MLP neurons of a small language model. Each row is named by its layer, matrix (up: input weights; down: output weights) and neuron, and shows model dimensions 80-175. Each number is 200 + 40 x the weight over its row's rms, rounded and kept within 0 to 999.
After each neuron's rows, "fires after" lists the tokens most often just before its 100 highest values on Wikipedia text that the model never trained on.

L9.up843,180,141,229,223,149,223,113,193,194,167,173,128,186,145,184,277,191,185,256,219,256,223,181,188,162,258,197,256,158,254,225,240,286,165,294,121,192,158,184,225,184,199,153,190,234,210,207,220,254,184,94,238,187,212,164,196,189,252,218,144,231,169,208,248,275,252,178,253,209,173,225,186,243,240,165,156,190,246,139,220,232,135,190,148,174,218,170,232,254,188,173,207,150,141,223,211
L9.down843,211,206,190,219,170,200,214,193,222,205,202,147,220,172,253,278,217,147,151,211,285,198,198,111,246,191,134,196,193,206,183,224,198,215,288,198,220,205,205,151,123,208,122,217,178,232,229,208,235,189,155,128,111,244,208,247,233,189,224,191,189,143,205,230,238,122,198,178,275,224,234,175,161,177,157,268,250,238,203,177,207,231,203,215,183,225,172,185,200,205,231,170,169,171,176,178
fires after: " the", "|", "\n", " ", "==="

L9.up32,179,193,152,157,203,286,239,249,214,169,289,71,135,205,201,133,194,242,264,119,270,234,217,143,199,203,171,178,216,281,229,200,164,211,192,286,137,217,225,270,232,211,235,256,132,155,160,190,231,244,219,160,203,157,175,193,232,234,232,162,231,244,190,134,196,176,171,171,248,228,190,224,261,192,236,188,109,195,175,232,130,174,236,153,259,243,188,261,265,196,208,126,207,169,260,184
L9.down32,220,189,223,150,186,209,217,196,242,184,190,180,252,197,252,269,194,169,126,218,215,192,187,191,218,244,155,165,221,160,207,185,264,262,177,271,277,222,153,234,180,233,146,156,233,186,187,149,241,194,176,182,130,202,248,173,255,235,186,191,188,223,181,227,188,213,164,188,252,233,168,234,235,153,125,189,251,213,151,130,92,215,180,154,191,242,174,222,214,218,207,185,242,207,221,199
fires after: " |", " ", " ("

L9.up1057,209,245,240,284,211,221,229,195,241,221,168,217,198,152,229,177,205,206,232,171,209,215,181,186,224,159,101,155,185,151,210,246,239,211,283,169,223,166,194,191,197,222,173,263,227,161,177,134,157,235,265,182,227,161,156,158,183,211,212,239,267,153,246,176,226,195,166,214,195,221,281,208,168,230,277,144,190,151,194,114,139,235,174,118,230,159,165,220,253,214,160,271,207,206,155,246
L9.down1057,188,190,272,218,203,212,223,166,188,187,225,284,201,176,177,171,191,218,228,207,283,267,201,166,242,188,162,226,208,264,207,191,233,289,253,175,166,210,178,179,172,235,172,176,193,241,118,154,183,193,181,145,220,263,143,196,211,235,171,187,215,234,155,157,220,96,230,200,243,159,140,199,166,242,164,270,215,194,204,212,189,235,201,294,192,241,280,209,154,109,123,214,198,286,128,217
fires after: "1", "2", "0", "9"

L9.up1020,171,176,191,268,211,195,117,256,210,192,185,225,215,211,237,229,176,260,245,186,228,209,181,163,85,176,182,222,267,172,215,252,192,289,183,219,188,262,186,227,177,193,218,254,128,175,153,210,145,245,145,280,184,103,229,171,217,167,224,245,217,186,159,254,220,213,244,260,188,186,203,206,239,173,106,221,168,240,187,255,160,140,219,220,253,288,181,197,159,298,167,180,201,213,206,147
L9.down1020,188,183,194,227,293,227,258,199,221,191,173,146,167,178,187,236,120,215,159,176,282,200,223,214,218,219,245,209,157,178,167,179,211,263,181,161,165,140,203,239,201,248,157,179,197,204,247,235,188,240,171,250,240,191,271,142,155,204,191,160,234,216,226,196,218,199,349,151,125,224,261,178,190,141,150,144,212,207,184,238,100,264,233,145,219,242,187,180,242,141,196,217,221,168,182,198
fires after: " was", " been", "9", " be", " not", "1"

L8.up1006,244,254,243,193,153,267,198,218,166,230,247,250,253,214,230,243,265,234,166,185,170,198,182,199,216,172,211,219,172,190,186,231,228,225,211,194,231,152,236,165,198,161,228,213,193,227,156,244,230,202,174,239,184,262,243,231,154,144,153,131,151,193,243,117,178,115,176,185,253,267,240,151,222,196,204,164,147,208,227,222,177,196,159,286,201,158,194,191,130,176,209,120,265,207,159,219
L8.down1006,200,260,195,264,198,167,220,97,225,139,232,166,202,191,186,200,217,142,185,180,243,233,192,186,273,239,186,224,182,177,176,160,163,179,151,203,214,239,212,243,215,165,257,207,249,218,112,232,243,237,226,188,209,219,235,194,141,185,232,169,165,211,115,215,242,251,182,152,192,219,287,160,247,192,222,174,200,187,188,193,248,286,210,244,221,152,234,232,193,94,163,270,256,254,243,146
fires after: "1", "6", "0", "2", "5"

L16.up36,227,283,244,220,155,234,194,212,205,188,207,167,162,214,208,184,171,165,229,172,219,154,107,168,269,196,249,134,242,167,243,210,263,177,153,218,208,275,209,187,160,169,206,172,191,195,187,211,219,240,210,241,169,201,175,248,255,166,216,184,209,259,188,241,213,224,267,76,219,191,179,148,150,210,248,187,182,244,188,189,182,207,151,155,248,192,187,231,160,210,174,202,182,248,133,174
L16.down36,178,230,141,117,206,178,224,161,240,149,228,241,175,204,160,224,182,168,180,203,188,208,229,131,262,232,172,241,189,202,188,230,243,187,265,268,195,178,184,192,205,213,117,189,218,239,192,229,220,227,222,187,208,179,156,173,158,229,224,167,155,171,287,182,215,196,199,133,222,210,198,139,162,191,161,207,255,270,225,199,263,224,266,204,222,245,156,189,236,166,202,201,240,199,212,126
fires after: "0", ":", ",", "1", "3", "5"

L8.up1073,300,158,217,240,180,135,222,233,252,213,169,247,210,130,196,177,165,172,266,176,245,259,175,142,251,211,224,189,200,205,198,254,215,188,155,184,215,147,221,251,203,180,253,177,179,225,211,146,259,178,213,211,68,175,189,253,249,177,223,218,160,145,176,251,203,216,203,184,221,196,199,224,202,272,224,192,189,341,298,194,145,209,208,235,202,183,218,154,223,138,224,227,135,218,210,185
L8.down1073,126,219,140,220,181,176,185,199,174,144,194,258,150,230,138,155,166,222,194,224,196,258,178,171,239,230,193,171,210,267,185,153,291,177,229,169,244,124,192,208,163,268,178,172,270,176,186,183,261,200,206,173,200,193,198,265,203,231,255,231,254,184,244,238,215,202,202,174,253,129,171,187,219,181,146,214,243,243,176,159,281,142,260,201,206,183,242,178,173,199,260,180,286,259,203,206
fires after: "1", "2", "3", "5", "4"

L7.up644,223,190,115,164,192,202,282,220,82,264,210,241,189,245,181,210,85,247,192,223,284,227,205,180,210,154,205,168,218,213,198,223,213,210,182,198,211,193,262,265,137,114,143,212,189,179,262,187,154,154,141,199,155,162,182,248,175,235,226,244,186,203,222,204,181,152,166,224,228,229,272,236,189,255,253,215,154,241,169,265,139,237,206,154,252,184,194,261,232,169,210,240,191,169,192,211
L7.down644,199,110,183,171,176,286,205,159,248,212,248,227,133,182,263,222,203,170,159,234,222,183,119,213,100,196,133,155,247,192,156,234,291,241,150,221,265,168,196,186,231,187,129,191,239,222,213,235,139,213,163,107,184,191,157,266,189,213,209,189,150,222,226,268,155,188,91,211,203,222,130,180,239,211,218,240,132,143,216,214,210,191,191,131,185,256,152,215,140,210,163,167,253,239,148,275
fires after: "1", " ", "8", "9", "0"

L13.up1138,177,290,197,206,235,134,259,265,216,223,222,213,233,233,205,175,202,185,233,230,242,119,154,217,179,178,221,242,267,218,153,261,192,183,198,170,182,219,277,257,295,200,122,103,169,143,215,184,249,193,217,267,224,225,178,237,212,174,214,297,191,198,132,209,104,253,169,136,123,242,171,132,245,195,191,132,197,182,206,216,154,175,187,137,238,250,171,161,175,202,189,291,159,204,157,147
L13.down1138,141,200,196,191,168,197,143,166,200,58,246,126,161,212,169,232,257,196,156,215,133,153,147,136,216,246,233,216,197,238,193,216,255,175,255,214,198,153,197,177,123,168,172,175,217,168,149,252,218,160,164,168,186,266,130,228,214,246,207,156,225,213,198,189,206,174,172,206,222,158,193,219,248,171,154,232,196,296,215,150,288,231,218,175,185,193,134,144,217,130,149,204,222,213,161,211
fires after: "0", "3"

L9.up410,152,162,168,164,246,230,134,166,100,207,266,206,256,192,210,198,249,294,229,166,184,135,244,218,178,207,196,187,230,308,168,167,207,151,214,272,155,154,230,223,150,166,286,208,166,225,133,206,200,221,221,127,150,209,233,198,196,144,201,186,171,224,186,217,217,189,213,136,222,210,217,239,219,189,224,193,165,137,293,242,205,195,269,300,228,289,178,268,159,189,173,155,187,161,139,199
L9.down410,168,186,199,155,106,202,266,229,278,177,185,173,223,160,198,247,229,174,199,202,119,167,259,197,208,204,174,195,244,196,205,164,162,285,229,167,231,181,256,202,136,161,243,170,248,198,274,192,213,226,173,143,187,188,239,208,311,247,140,174,230,254,183,185,113,190,211,212,198,219,181,208,149,166,210,171,171,173,187,161,173,198,177,193,186,185,208,226,159,242,198,159,282,174,215,259
fires after: " ", " |", "1", "2"

L14.up661,269,225,185,164,192,226,158,185,233,188,235,249,248,230,234,280,305,202,229,157,186,148,164,212,220,249,194,184,148,200,246,144,178,161,252,157,251,190,189,253,213,264,269,189,175,206,185,236,200,225,145,252,213,134,164,193,161,251,230,203,194,297,233,234,189,143,158,211,234,232,238,175,247,193,161,163,185,142,112,176,235,216,153,134,243,246,96,213,232,250,176,192,185,176,207,162
L14.down661,177,244,229,132,254,232,135,173,244,178,254,201,201,204,228,184,216,139,188,212,296,160,159,135,316,215,236,226,146,168,193,224,207,201,263,170,177,238,234,207,163,271,214,153,169,258,258,244,150,203,216,116,236,168,176,196,154,196,219,197,184,302,231,131,193,219,167,218,241,188,295,157,152,203,210,219,162,182,143,163,199,253,165,237,292,216,247,252,143,236,176,207,205,271,223,219
fires after: "9", " ", "0", "1", "–", "."

L16.up329,215,170,193,210,176,123,295,253,153,224,177,194,247,222,206,162,190,135,294,134,231,197,206,185,250,221,209,237,140,263,205,156,189,173,257,189,212,185,211,216,235,211,211,204,194,199,231,265,195,181,243,213,157,182,216,199,208,214,203,180,147,191,212,121,169,192,184,194,219,211,204,170,251,108,139,247,206,240,205,210,175,204,242,221,151,260,240,189,237,222,180,190,218,246,232,174
L16.down329,218,197,185,184,248,210,212,155,198,219,165,158,227,210,174,220,194,161,100,212,206,191,173,211,219,255,154,239,176,178,206,213,218,276,182,217,270,182,157,197,188,234,199,198,174,227,205,240,161,162,173,230,208,135,274,196,244,208,175,163,203,152,203,240,155,251,214,210,173,246,211,141,129,157,155,137,191,245,202,191,207,286,183,117,178,221,202,163,136,233,208,148,213,200,233,249
fires after: " ", "1", " |", " ("

L12.up245,246,160,277,234,157,223,176,237,188,194,232,277,223,211,158,186,204,210,196,169,231,250,224,216,239,158,231,187,247,240,211,215,172,169,207,239,218,226,233,264,221,175,172,244,238,151,229,208,166,221,174,254,232,268,171,254,151,94,132,210,240,259,243,169,226,181,174,201,179,207,101,188,197,184,201,171,218,252,188,162,256,148,111,261,217,270,223,237,210,235,134,189,203,174,275,191
L12.down245,208,169,236,187,225,214,186,187,218,205,203,162,262,187,189,186,205,246,246,202,258,215,136,256,168,136,205,269,146,143,220,141,180,264,210,216,242,209,182,163,237,280,161,144,225,181,118,130,147,166,186,221,158,248,171,185,247,230,187,165,200,230,161,165,207,149,250,185,155,176,244,175,200,198,137,174,163,243,163,240,175,231,243,154,219,204,253,242,154,144,163,211,208,183,145,243
fires after: "9", "1", "0", "2", " the"

L8.up781,204,222,267,191,172,213,247,229,223,261,293,235,137,157,173,207,207,156,212,150,235,203,214,200,204,213,263,173,192,175,180,164,197,240,185,232,213,175,234,190,225,168,187,182,245,263,219,215,43,189,265,238,171,230,196,180,154,121,195,202,264,227,177,142,289,242,237,123,260,153,199,248,245,155,254,220,203,222,145,199,198,140,183,210,159,210,218,192,194,215,125,236,159,197,217,212
L8.down781,127,221,219,327,185,189,167,194,171,219,211,191,172,177,136,153,208,237,193,222,224,288,200,145,224,176,168,279,149,179,269,149,252,237,204,183,195,252,199,231,184,204,228,260,204,185,165,189,221,207,237,225,182,215,203,205,137,256,181,164,156,170,231,120,279,116,171,130,246,172,162,173,203,191,215,171,128,183,189,168,194,239,231,242,131,183,139,123,211,204,172,246,202,192,199,135
fires after: "4", ";", "5", "6", "2"

L14.up681,193,297,182,199,186,219,264,213,235,141,262,217,222,241,191,153,256,219,238,221,185,118,233,189,205,219,191,228,118,179,126,180,205,244,229,197,257,235,126,280,228,259,192,210,288,224,224,121,223,192,174,241,177,210,175,252,178,232,183,162,191,207,161,237,182,256,172,215,201,239,280,197,189,166,217,156,169,232,162,183,135,176,199,190,179,180,178,227,212,223,191,193,175,185,230,218
L14.down681,175,244,144,200,191,152,119,223,229,279,194,256,131,192,213,280,126,194,213,200,200,249,246,203,190,206,217,220,173,116,200,204,230,145,163,246,253,276,145,236,145,175,232,248,284,115,175,212,193,202,273,145,173,218,216,177,224,201,210,238,156,144,125,145,295,186,154,202,164,150,166,221,241,226,228,171,237,193,189,251,207,254,147,208,195,186,218,231,224,209,211,236,179,184,249,148
fires after: "0", "2", "1", "9", "7", "6"